Weights of a small GPT-style language model, trained from scratch on English Wikipedia.
Architecture: RMSNorm before each block, learned and rotary positions, no biases in attention or MLP, untied embeddings.
MLP neurons of a small language model. Each row is named by its layer, matrix (down: output weights) and neuron, and shows model dimensions 288-383. Each number is 500 + 50 x the weight over its row's rms, rounded and kept within 0 to 999. Numbers have three digits each. A neuron's up and down rows have the sign that makes its largest values positive.
A block is one neuron, or neurons of one layer that tend to fire together. After each block is what it responds to, as a language model described it from the Wikipedia text at the highest values.

L2.down102:613433516563538504441523460410509466489471503452525493497520559466510529399571393427460476547469545441421451535597471520434518414476574508493437478520428563497558496587499562492552533517411551585542502462422546548490522510432510500457582467498534517489506539515510495480400537566519489523
L2.down566:460426500486478517456516506577493566572496535553474493512450540522457472600362449569495491502546499474382501481535531488511418418564508555504503462484558524484498489481460511544454493589445548509474481523607487473534557539474516496460549404491535455634510498499489494476520540516476556462
L2.down949:476486505460535477556539516460429472526465451488413449435547448562442524485579521520511486467504493456443494461515459484568433407568541590611503511561488430624470416463484428423474494499491483472536564480477586493500536489454542480525573473533531619542571452434448503468561511510459522507
L2.down1771:506513539482521458554527499493532384484445512512543483431469474565508515412545431520495508558440463496506365596452465591494506549462535492428531584495466468556500492456436443505530426473463435525453418527502546377515531552398516459528500452393432536493555560560544603486513497440518485531
Responds to: Circa abbreviation period. The period in "c." meaning circa before a date, as in c. 1533, c. 2013, c.2004; weaker on assorted mid-word fragments.

L3.down464:524518487542530519555461541405564443606505471574476502474405500411541353469421488583511597469530445487474612547501503518584487479490509518468494479509565548436465534550499490539505542587552535549520519470628526455438518483394479425534526447421502443496492480564563530510520619471494529526
L3.down620:490568472545411413446525480531541400516524584579482445466475448446510348559529436529526477551462454457378509391456514500410529499457431588524565543439512436427503531524551440651544520505567500567473573539470462514413417466543378513516484543500563429519495516497552447472448449606499431492
L3.down770:457522455500544488505469398481450475532530469487430496512568569495582456473465545488529462520490569446478387451524426443478614485594524475557456416545580451439438495430359444505592572504484538515530467594519591505396491536473559461569489478561600508501507538599536497539593589528405514564
L3.down899:431467485448587457502524516476380521394591514388447522524423448432440556453521442379508462585405602449491537509474559512646526421547487555544490509492470437418472558554407531491477499480553625537479557551486476532472598423425500462595519508495447394463441501596539589516490482565464521455
L3.down917:499497568474429446578553387480447590501479482447448463538427512524523445601507501613552473534489477484461590453513436562482508506415526534511367463478572459428586525532429450506552467545511580498554551502437432452527571513517495516463401419385521353450403455494481426455436370460491447600
L3.down941:461519536487517460427510413520411575495488558525563490495494571423431551521527532445482504517537468508481578475420499474567471499455467413412559468457524525466444602439459492511550401463496547508425458538575511498496569479527481506550527542487457542433442520487558556542444500440594525457
L3.down952:459520467490562383548502478446469503499544535421448513483463560389518557513460428457457578525494431501516531523540456588475517385467495465484477476544575466500547542528495528454458476517468469496521550536477524412401467572417621413545517579555418501477471476519569552522465535452502565479
L3.down1104:435382510372456468568477548395495468529581410401452581517557494585428488487499473474478436489483513448513471476534488494484410545413561502536497415517485547415497494592536481437495444447530458489383399524492523421482500445474531493484624502488479467363498536477472471520451496515440437497
L3.down1372:516453526490507492406468494580525555487495458568530437477532439541503468581501442463449534469525549527493634505502474413550479440491499501484530588560551576461463438502394537428449487519528494546506445491462522519518583580511475472487538559555456423499533512435494546483504486498478566589
L3.down1529:421598428474554570556443574595547500491471454475435477462464489518504464468478518508434480427498534459580503501528418547483497568464459504598491501491455518487512564420538458446411508513546443471473466540464495536452499494571500463415539483528549396442408459537506529522473558493622583433
L3.down1531:482549477429456538507421570528487503535574490445478486527524564494510519560504438505558386516506477531539545495465519469535440485545540557477528558430543468461454429502446452569572439489454479545553514446530447527449549543466536521530576508491515521522377523449506455492507550481456466507
L3.down1610:488467492522493542503499513524488458527379475575590539498575428484440402549472532502413567478536444447525460583530546463457606504437411533501522503557453580548619560454590490491549559509523467454544561458618502497572458460523499487475404424502597556462479519447516425503550470457492443443
L3.down1646:503546513463523443459545638548470581540560538581468453512521583483486479443588591554510528524479448480520450492413536440468464561445558524441540518504480376503489520485556497545446478480528542580539460464447543550527420476616556491458511442439452545574485429533503462458504500476477554533
L3.down1805:442505526423494524544482509463413508470477491487559485549516568446505547509454366475491485522557492485441369453454514542572416596539473473476521521337482423517503471509481476490473492503492545507543617531457456469614487463505580510582624466483563488534530468435506513497476520512486495424
L3.down1918:471497551508595573516454549359540554580469409548554501608376514532492481421498531539466571549473531525466487547469493432547408550410482428478513490504488520474470566457502490498533492479530525459604371535497483542493548504502509484559557450512527451509494438547518518490480506429541544467
L3.down2032:509590532513458451620478530405547593553406510462584488408494497432475465530529583438539489563619456543538539510554552473546533532544485530532433583480570394521485599503509476491483467572454527555622491517593450520476503519521497429476522559570464425414568372456448511522435507573608509466
Responds to: After a person's name. The token right after a person's full name, strongest for "of" before their outlet or team, as in Laura Fries of Variety, or Miles Davis, or Thesiger as.

L4.down921:486615451540549560485505511520502434547458495565491475445479481425497436604435453567493483404477522453452501458471489558416568549496459438461500566525523484527482486531554524544447385492442467385492538496542529443505543466435494507546488409549511518516525475419535462467537418426445483450
Responds to: Preposition after subject noun. A preposition, mostly of, for or on, right after a sentence-opening subject noun, as in "The skeleton of", "A trailer for", "tracks on".

L3.down17:521512532492455528561448517521496469591510474446459538515502522485539566463504481476580486529406461496476548439550426531511527564424418464540537562487516552453563484490485509539560466489452543437509509424473506576528447450465574494489496515434535560440464542464536460547478437442551505547
L3.down57:448549465510481502455481551395492354568501485527420582495517472480427551426548498544471440508447534530543492480459484552547529528478490436574437566549509407507520491492557496524488447425551473431506540539414550494513522464541578549546549471493510477519537488531417518573476478394457478527
L3.down72:520448472460469541505394474562531480472450574523430482515445468420556508545529513507551440529539614436476544507506408518486420542452437532529502515559505462471533554448497528412526489549524518451506586519428416494569441578493369464558548455505529488471488501523490468611517540429507584522
L3.down86:436453552466428545439522509477438465455544601444489563556445422484538547483497488517405438592480496426508450523445532459485513504447508541427561497478515469490555573462562469547560528524421440562496445444501531460442557428498540479526408487605572468412462517425463430456471460528523575448
L3.down139:466530582459560465502552577511480553507460564428534572454469548482542559551537445472447477591556412447548529451459462543519451466410547485612482525534555457477497561513538415528494470476582458556513546592490532474479510442540517431576503572488511452478563457466502464456499510469484504508
L3.down269:445458526453520507501511456403460413532500501516581506449521516441509471472468585562521557550528531515537507449511408552543441575517560422554607466466451448514497509452533426499521474476539531541509559483507360486489447543457569397454543456501477487540462493484536497503508546482550513484
L3.down306:472506430441483541443400607611482579542569484466538459440523525474522434506505564457533552585484504471476519548429545525516530515522517455483461478545537509475602471505471497517550576459526505622540516466454496521580547597527528483453456528606442521464454481552591484514453471597404523550
L3.down387:479468477570466480510615575529524475547544477501514519524483557524427398497572557510528534453542491456516452415524475412455499541526455487491546423508515525407564517407511467480487571480527487517492524497451561401493421472475451360511561531493507518518490510481539359634575481473494544435
L3.down539:495462554488500474510555473495498486492493564577535550516522488487510577486492568498500495462507490486472504583444494498470431458527492424416467516483551492506467560498617497614515466487492419588466569506418470463446482420418486539473573398446469561505569583457534483525536490474397458520
L3.down991:492557521487449528563453545446566492531475533459427587495531513435559494515538491460494524620570519436505543414433446474509489553477477428483454620542478428486521534446563332499519504475590575488537490547476468514440547523467584457551495531475467461567472537506562539464499438546495562505
L3.down1250:463410515423573524487531422548518461467587583543455506435524546441558512506473536487503502437587524541575486547545455531486495481492465484511559514504490466413513579467471531438467422520516507454532520423450526524502537495479462490485539565467458499470486521522497413467493446472495437517
L3.down1302:459523482525448450463522523568506443433488490424536568373476473528567507570564470491490404514495508437466556500530465471554421491575523517609417448465594524514493544496448477552481570518555477524435586450412564506449506551456456550530520550508441457504470434563506463511498503535613525421
L3.down1557:450591515453512464487511567574472457380569503424488486401496518562437399489531432505486509529545437436465503573576551533550510548500448459399535440412549468545435503519441507472462482440568459459489518511538535531473557419481515618505495562427611541481598490493503502485467441443464509421
L3.down1647:536451441478616559483491487527489504537537574479563480511443496464508492524506480479473458494499543487565504547514397450439497471550478539451498470417524487459422496583533426564422520440503459593562526539510495444546471488424449478497526489451517583499500408516546513495544564505490516517
L3.down1871:449494528397476490438524574575588435501536472544541533473472601470494413499541485566405468550541507453558512504432438456485474548504510517498487504492545548509469509530513485507519530453536472404482569481476507434512550552544483454582543557447532421493558561541476520385571579533535554521
L3.down2011:499544530528616518516525578538528464469501529441547464510434527446453558504542498437552509525529450498505479569412490541554531484524486522513466477515528480489547538449552492455503486427484541536573480579508438483523443566521559459438487486513518507482446455563506453406493547518509562435
Responds to: Word-final suffixes of verbs. Suffix pieces that finish a split verb or adjective, mostly emotion or judgement words (disillusion-ed, irrit-ated, laud-ed), plus quantifiers like Thousands of, most.

L2.down485:526504475609532503528494533435519477548522487480529554503530416558464502571549560500584558500553484513545461459571478432570497583471435493520427555472570565435499510531471490438582535416534468522518480562468445424487515461467447434417503439454537498454580496458460513530514470389426444494
L2.down775:510529444608544472485549565528506464546640537495396614416556590505420505550517505482563468441594518507497550482532429491573592506480471458473597527488490543487515504505482604450467545474525458498548478520554448565441549471444500539608492547479541540415577564445474480503438519528538551453
L2.down1031:426453446483455481478429492505464508426563557470501493448438525461359498580550578472461555416540525583568429589515420421506490488482590498431544478508409417474458498525526570528510526359501563570485442506419453515610480508477522631483519597492470573479519356546501496486448478556450519434
L2.down1381:474520452551571496422560516544540553540500479636569455523491419477566481587466470554514558491517465448470500472342512468506489489526484527436571391436494576488553495494454595535528506524490511485447459491422517416520472532543652535611441458527579570448467504475469495461473485496547412587
Responds to: Second subword after capital letter. The word piece right after an opening capital or single letter, mostly after B or M, in names and words, e.g. B-res-cia, B-ak-r, B-rad-field, K-ak-dwip.

L4.down262:444499455535554398392546654557629563534565497590432526545508480590455485543489538470537471482470489515458399594514552502564527448500502542527460461489402484509494528517506545477432569522508577485484463491562470388540443478466565473499521450583502523476487519573534397489536502526462489480
Responds to: Second word of fixed phrases. Second word of set phrases, mostly after in, not or at, such as not only, c. (circa), at least, in addition, in order, in contrast, and word-piece endings like openly.

L4.down1799:552494397525573533493519565486464564519475461533447489476452496377524491451529551476560522613470422466420490551372495474523497476511480520452494422422471484512479589459461457528552540409449552451436547455488596462619529516470506515540536515486444551517542460536489557497463540496520540552
Responds to: Mid-word pieces after initials. Second word piece right after a lone initial letter, mostly in foreign names (T-amb-et, B-agn-o, Ratan T-ata), sometimes words after "a"/"the".

L3.down234:502400532539518434426553502514497470488442424564485556493560544451409587417502527534543601574533439513601551485415498475427609527594493532461571470448550574470548470467532588518478452497414455421558503655489549466465477481568525529546516503536528570476555555536564639585496506480492436476
L3.down252:493375422510502524575522500495434571498527486433542481543551536454510502535495619427542473570481524410415504511447465474490500502474431469506520487507610458430428521490608446507568536386512446548560440485459480452526443506518569464443444562443455553507498532599521513554536508532454464625
L3.down276:480476441518469531478473475374444476489499477453552470484502564585491486401484481540550597508492614435522490501488512493526508493438431519508453563511405468477572523477464463544432439535497483521547419493480490547575485443481515563520449435564437454522521459626538532540493394452553453503
L3.down340:539495511558562553537565616518540486516499507490386538452503570566485502440557540489523519473576432525525572503464441524500400516571486533587494535513529536482494513537491553516459454510521537510467490459468575510527571392464495495473435464481413471505515513487532484518442488483511543498
L3.down520:524577432603549509495538535442526500503444593466566492538389467478643499372565538468547528550532426482554503495523455452541458457404491454452493506493467429478452483538475482493441557452485431588402459513462521538532511392479453554546506553479534508510436475535518463463466413471527507378
L3.down610:438445527450449460440486474437567559472501610491542497528466520522398491427398492549474488564485398512622470496542495526451539484438481534453529451501567469505570483464554557517548457481469522564488461557443561521516515463496581526557445511500396527452495469538439553484447501554456476477
L3.down746:571545478429511499544434477613498461450570541467545494558592514455510448506492440551580565460478512542504480498505471511484515489503493553478514436575481566594530566448510538617473572524493540445550495509516462505586496456515488472414526408560451546527451445516451400538473552442455510592
L3.down841:524483492508541526515488494527490582511511476535467410477507406523482525519554409498449573448507536553506486534541499484545525520557489539493521490451533528528666442494548512468524517367465489430390545460492445420509604530479532501483490516518555614461489638479422542591547499369496510472
L3.down1088:489580600500524401489465555512428502469554501442477452533499513470531533521568475574579413487489570426511460530379477502523568562568503464487456437596509524528496561501517508567445546531388491494445405557472497493463541433328491527544508531521543564426475483482470509460491540403421516473
L3.down1259:535494435417548456452467437479456505478574531526509473508490598474545538592404458510422460559450471527489619518399433535423500506526422477510528416438450478551535416553545646588534561469464452513542499458511429492469521472532597509536542571497438445574548515415454525611524496484389517546
L3.down1270:599506521441501422529541503435541515497467450618560538453474507495589510495441484525560542571472570491547519469468528459409520477473573485499500503559516523477515493516439537523626476491485451426469566564536404489490523513473596414454534443495557537500452497485513539489488416491491509550
L3.down1395:425462489517486406507420512440519531395588447498480459559550474475506497537542565553591542506555462565532589481507498478420565466475542536433443533529600455445452486527503513563504535440490474576435575586582450506352439438432477552454432507474462486416517477558471531538511494495491551539
L3.down1537:512412494558450574406459462574565523560512473553525513550463503522485375470433499518543598486458472595506554439597556535466455480525518588473440581517472486554539414579530573448535499421494586488531474462515502526423459442454497536499501480477463501443567500618487542567458480471524537523
L3.down1620:518467549414519460478452507461551466546545479497530459445468559507523526481479446550458507454528542486548485528525443519519446463501447510493434565385493533453605403518542440579508568527487484540513467444500446455532561474494552541555551472528567492587478509552528446533489563586468580517
L3.down1637:514479490547427517494481500563520472470452480475450535511452467472428514482578455472482412492536549420463486530476447520550471563613572450436428474640526492508547475507458466519468598559479618563525481514456533481495492525468424611562511411534453550503554527496523468566494502514517448402
L3.down1977:516501445556497551547440528465528509544592552609470490468487519473499511472576492512450455513514569525525485517542492495427467529541445570470429487459449471545414535568546575513474451508515449439512443559478511570537524550522524544515490516498593516518440481537494526528484588446558482468
Responds to: Second piece after L. Word-piece continuations right after a split-off initial L or l (also Le, Al, El), mostly in names, as in L+er+oy, L+ass+alle, l+ig+aments.

L2.down195:504484464557548502578520517491508453500533580482506495468470498483492536492598491525476488524581477467498482455479436448481515537476469590488487466349617446465560534549456545510544554587447493514546500476518523471476530387481483496530480547497555471526561510509411490544573466452500410539
L2.down760:439581519523391529517559469459569450490562516435386481472509513538477428489529440609422537585551451473494540425467507563470510463484431469493489469488642470541528460385491471519465473531501515511452468515557411532585486533548511524551500439492450514416523406424529569541532474424403486612
L2.down1204:480495552529467438554539479542550503481554474478467495489497469579479581526551465556514424507484422581522566481460487497462461477461563523571500407489422374476549466441477508539612465543530445459452411477489491504452569533549430527407465486590454545463504430453492453501483483491493504542
L2.down1229:471501516515451501509548543585482463493506519491458415600568547492489518429491597589547481405569440488479574577410482533469507505473497479459538492487491458491560589477589491542492524501503454535445493480483536401511471510410504427476532576486484436519511453548536510483509506447549459431
Responds to: Preposition "of". Fires on "of" joining a noun to its complement, in titles, degrees, awards and phrases like Master of Arts, Album of the Year, series of; weaker on word endings.

L2.down1296:480497496479505389486612497499492545466552493521554483472518535487436541547481415451477516515487444517488498452603434483461523413467518569501544447484448537568573535482471468409611552507583469561433480563418513469592472517448486495478624503516458574494471454452491583488485514523537465431
L2.down1547:510488521480586428575646561480461526392501535446529456395454577475472463391574559487488510507434509523468554531480449492477513513494455454455477377484524523433546403491505465448569521511489505458433531392592555453449501564522489475490465469520490451503421580529506465526534529504526387537
L2.down1955:526480503480485443430556448492442489496539508563436480557612613527494449594529525502540493450481391500454506519524559501468433611534473567402450575589458539535476492537454493581419566435477525572443461436524480398485503514609470535504473449432507498446576478594564582571554490431544496534
L2.down2046:443599544523472573449594539522500520527499515506577622528494470561572548409479450463518451386508527509579599519575491505510464471480474466534532559523448526475499553493462589537536471497448450499495531454461554415556587573587463579548549629499583530483473530507611499461524510518518508488
Responds to: Second word-piece continuations. Second subword piece right after a short capital-letter opening fragment, mostly in names, e.g. F‑as(o), Fl‑an(igan), F‑er(dinand), L‑ey(ton).

L2.down811:458537601498468465501528490524526480493465535541579538511469469454516452506440481509463510486551482581482407601574492434531560533517418638569490495490433498456402577500417586510511566536507591564535539544505459584542394436532471576499463457496604495459481593423470483466547337504467456434
L2.down1217:474511500594476489471495435556512528569456543430452471478557527510476459504580491491421400482564526431424523441651476430483584447527446461485525555526553431384464443513414532507475501493499537465435542527509499453461433608522471519499580489443497503490513469454453455543501512404456518489
L2.down1302:519445557467605480526484483510535464489463475456596462453468604425462483506465554455499485486552475521435586456540483498537486475505496473522479521545492492457449497509527457428473481412553581620454520443529574464516457484567451492498471612577432508509495512537559467578504592434450566457
L2.down1329:509496441482441465548465508417461593477498457414486575499433450504568420494520503491447507523518512510567422578378538465524493437553614570476495516548524421526575527498451518397565500518497477583581458502491534527498566563581510522423480520424409422517486485479415388548486462431546551440
Responds to: Passive participle endings. Last piece of a past participle or predicate adjective after was/been/are, often bad fates: det-ained, imprisoned, s-acked, available.

L4.down1667:467511440475470473601556586496483507497384506501504413550589490520534422632481543485469510501475498442489436509514541426574531451477502553528493544495498552511492531448460392527477570478496555473519498505568501534504497494589493547485524469606522380403506484497495485573585540515485493466
Responds to: End of a name. Marks the end of a full personal or organization name in credit lists and tables, firing on the next separator or final piece, e.g. Miles Davis, / Eddie Romero and / Jussila.

L3.down272:504449447511558479409556468443463521406437498558512496459492576480521514514488513570450592480558457551420464512461403490491478528490592501460502528477543453541500489472413486524477527489460609623496430478529515545547395493523526527502425498457432500481521432440416428561454534578577530513
L3.down277:403497582399463621432458510484515481461471553543471500400504544466444474549450530504515529442472483474557558557528541406461507475493594483430449512466502481554505548542464568482586529440630491489537463456459513512416471505458429499435462520490422448555417559526448503517511593540547454445
L3.down294:428458483539492503532501459462501521451458470494480591417487520525461564460421536478521603573528495442524481507464482522560481574488488523517520488529548522450485507621518583440586444535537405507629462308435455500580465465564578497508485433388508584453477569559494388412492503525527481413
L3.down382:418413444564416504395439485536421504501508507545501570499528386463488526529443412501548497424463579669478510412407548537464522519464484539460390500328435581503473547435511505488461465472447497525428517482465473528448445395459400545537484539443496490500551464501453467480486391522502535420
L3.down675:515531551514544474475485503469487516514475420516483439465496611504570521483495538545463512397421486491554483563463450505487562400534550530519434478493453468537552529508648469518451387516506528436499493471386490447453586523486490406485435510549476519384487482372570501483536490499567452556
L3.down689:518492527506588637481467481438544472509568531585496466527481526540498386450395564441536407402498503462514512469490579470434407550469480547516581446493472528434557452523500532520553536502522452577597507551530554553425531463492471467507489474541572453482492546471489426477537625471516561492
L3.down962:472505527392490508415499437573421465475491488518487473529486529553514487462511519555528563465522437500459486405590468607482534463554529508542414447537467439547575559503624501519514559437530480452445473577429511416396521529480432600389508538531591505563586534478450481446423516414497469600
L3.down964:506450497467460489418619445463503459492457520543488543487463390609467418478541526473394496457555497487578485568451464490481521570514562371378480496539506533451500525546512497496525457489520497486491447565597521543444495597527558501494475529493510451532487446518493465531570620469405574563
L3.down1057:527495567476485475450522479539441483578527543518401429446565495573483477464474422547594499532548512563596497500469397506497474594509449448494565446376504561540462514549383547638535467522521531514451527479553583503522532404493443505469575535450471546525587457562540627496360483535459522555
L3.down1073:439480495576480564528436545478477529448562412440474559470540496537497479490553433492593539493420491480433456506549474499477534504510494487398420475569502448493372460579431450506510566455460447381495500502426539439520551661457545484536541528536515456519547417511531454492542530450554456474
L3.down1113:515481562397438534541545468459416555455511432490449453542556514577414415470474479484516572521373438582512487515506460565433533495537546529476500528483474557491443551493451474501528395416520561548483490413505497505454525471452434414571525454503516608475565492461439509358485507501488587501
L3.down1306:525476447523464411529582518510440506408436467587470538505453504461424441412432652418480393572531445549478439494486583575574509498433466603506521525407534430521568496497493500482516511446480434451503566437512570487453527514410536536596489551532489427442511439560471584538465518517566579475
L3.down1429:485476506496455473566513499455449472513468533559593519453485544453588532469441470552577557522554456479441504530478452493608470569495519543550521405517417561561443502517457539453513451518551507514560535490571501469461478595400534409436453477507465482501520491596462545465508520489468542445
L3.down1835:519476492525489474463520423547528451504537554492409511452515508565498489538569446532491503474500534532526467499536481513407578400519504498535522546504509518469381536481516441597444430494452487513487506542532591512474444470447518552475499512508545490540387451476485568503522485493437478515
L3.down1849:477550483539627623626494416515495523503452541511533501531516543507496498510469503497617495504468501466508517590498489531533446474455423472559519531419539521542526491460571508511504578510492489548477474510526473499421557525481530452540498538528552477450511460463453497472549427458458548451
L3.down2025:492518479549514529548599423558508537502513494549446533528521512501463441456617459511446459448498463424522481492547496494475519426463537440561511519474500518548507514401532547448510409520498506463544491540446372553513546508518426462458528445521558636456480556558544383542624514500547486500
Responds to: Second piece of split words. Word-piece tokens just after a short first fragment, often after W, b, B or D, as in bandw-id-th, b-of-edales and W-ond-ers.

L3.down10:508473457512523636583445489505549435565562484413417566519518538527539486519521403560527527471500542532494516396439448464421520427414458479532486552469479474430495446437517538459469603518460534503554506471558551438528495386545580476487522553545522372505545438521536451535469456487510518492
L3.down77:539560503453504498484497462520583481496566553442558473502489453476491425430498535500561517447481633493568481450500469505437440491485497548587433443567530481522500536454545493387465612463538537529520498451541559480526566411557515589441464590462503431501409462526475448518528577448508565484
L3.down390:485467498434526474506472573437503494503501419498410594559477418563457501586401436473479446470509405529544474486505405495417471426590516487598515519484525473577555394493523507540525480547475428547457548579532507535512567513523498543553483538561463432544512505576572496474521454552449567496
L3.down429:462524482420461516489540443554483460516547531528547485552535524590496436509467551525489531483460470472502493569474522524399535584441498411461509524501537455596484428477304555488559477552446517397453573586510554565451481513503524474449555442511488537539497525462460487481447526474549511456
L3.down481:523528568465501501476491460495486473525478472497539465466544456486473457516453429495456531468469508561559538496476471554510456498454573528509433496529569538488479423510511542481575478450383442479418491449512453526489533556320436611560534552492502572457458519466436585559443427464447487480
L3.down513:573560538462568489490502487509455519575519512533462498483453507452503436585520500467458567457565496513419437530481555422547560492472510455587523461457592446453578576524438485538492465510484539496509592482475563538446476469439479474535512475551463544544492574546570563566485439438545556433
L3.down722:526511448486472440484479456431497505455535538465474553547441545484477462500578405562447478475527406474552464506487562549543566516482535495437487484638543417440585533389445439471466534586523512520531472456484486548508514530581433461457554447510477582627560506538513506555521465540486562609
L3.down725:533502481472486464430490521463500554501571504430404496520510449407462496469502530463535463578529571531534448502581531471625509599517506457620435582516544516460546494437482589479511570473424508545490573508445483508428476579509503463508440483528366442467544504524478451556514509503504517552
L3.down1074:509516523583542568488495432550493492502525405520498547580535439551485446480512428505529583479452518480456453421483514458462544445545457506624493468538415438535536464543504461500568546494467497450428591425555565478643533480479456582536528603563530461524500471449530468458491520469542496397
L3.down1157:472545514465542499529511506547512469444404439517498466457544545418447514447460472409603564534509537503493471484515504519513614523499523502432511478522532527495533608536487477464478526565457442532497622448446522541423453466540469555505528492455481436551543521483481487569491477493459458501
L3.down1307:479448401534525518476599632453509456500510634596394520496480445479511459458506467525471457498516630473467482354469410496480567550452489492498512433562531594478501584461501462499494408443547478417588507466509532495525500453589566611431491581506453527563538475546477535572523521490503601499
L3.down1348:475410488479477547503508518532454516459511489497497468490494504435487481480648506512558429498489550376509526525380442513532446482546458451425504625519480493520592463465542542484537519387529571469479483512462415416515494512510539520569572434447439460486549474528547423423551455529497535471
L3.down1690:467512566454599520470604433551429536470558492472539546489623472545492560502607508467491572394403495519568466564518533548551470462537526456504513442555525562508475469644501549555458437403502516458457505461545524418525509455418588437490558533520508556545467547445512455429548486404472528491
L3.down1697:471520490430463497460517561522468599514518481508469480502524456517568517518430463410519494535501582531486482485498438449543414452534555518449519554408443433495512541628498421521428411508452474501543541512431503552523467518541497491429519490497516550495535542545447524400504468528527481526
L3.down1770:562525513493553480552596535548457571528443512425597546520473523463532432585494488548518478579418547504486457471454570449468560554572487398491519441471574493487489457430417525466518500494490408520400469523526489512498532524419478534521520460556403615510472493485466480574516569489487475482
L3.down1841:454506573474565446525567581564469621356439500488538594574446570572549494538468476505512554585464475499458520420467565534476418490469579500536476575530494488450527561460549469459488478491521569544456581506433505487475515595540435538480526517490480482516446470408494511565475532483481543459
Responds to: Post-nominal "of" preposition. Fires on prepositions, mostly "of" (also to, for, on, from), right after a head noun that needs a complement, as in "point of", "title of", "qualities of".

L4.down1410:473521561495566504439542449525561440478523476495449525403528548399531444595470506438488523432523516564475504584477470542525459502531499549474592445508482437539517511570570463532542599552450519529434564457471399414524458490502391463474558483520437520418533588573482517477465504421492486554
Responds to: Transitive verb completions. Final pieces of transitive verbs or their particles, just before the object, such as cut off, abandons, strengthens, bolstered.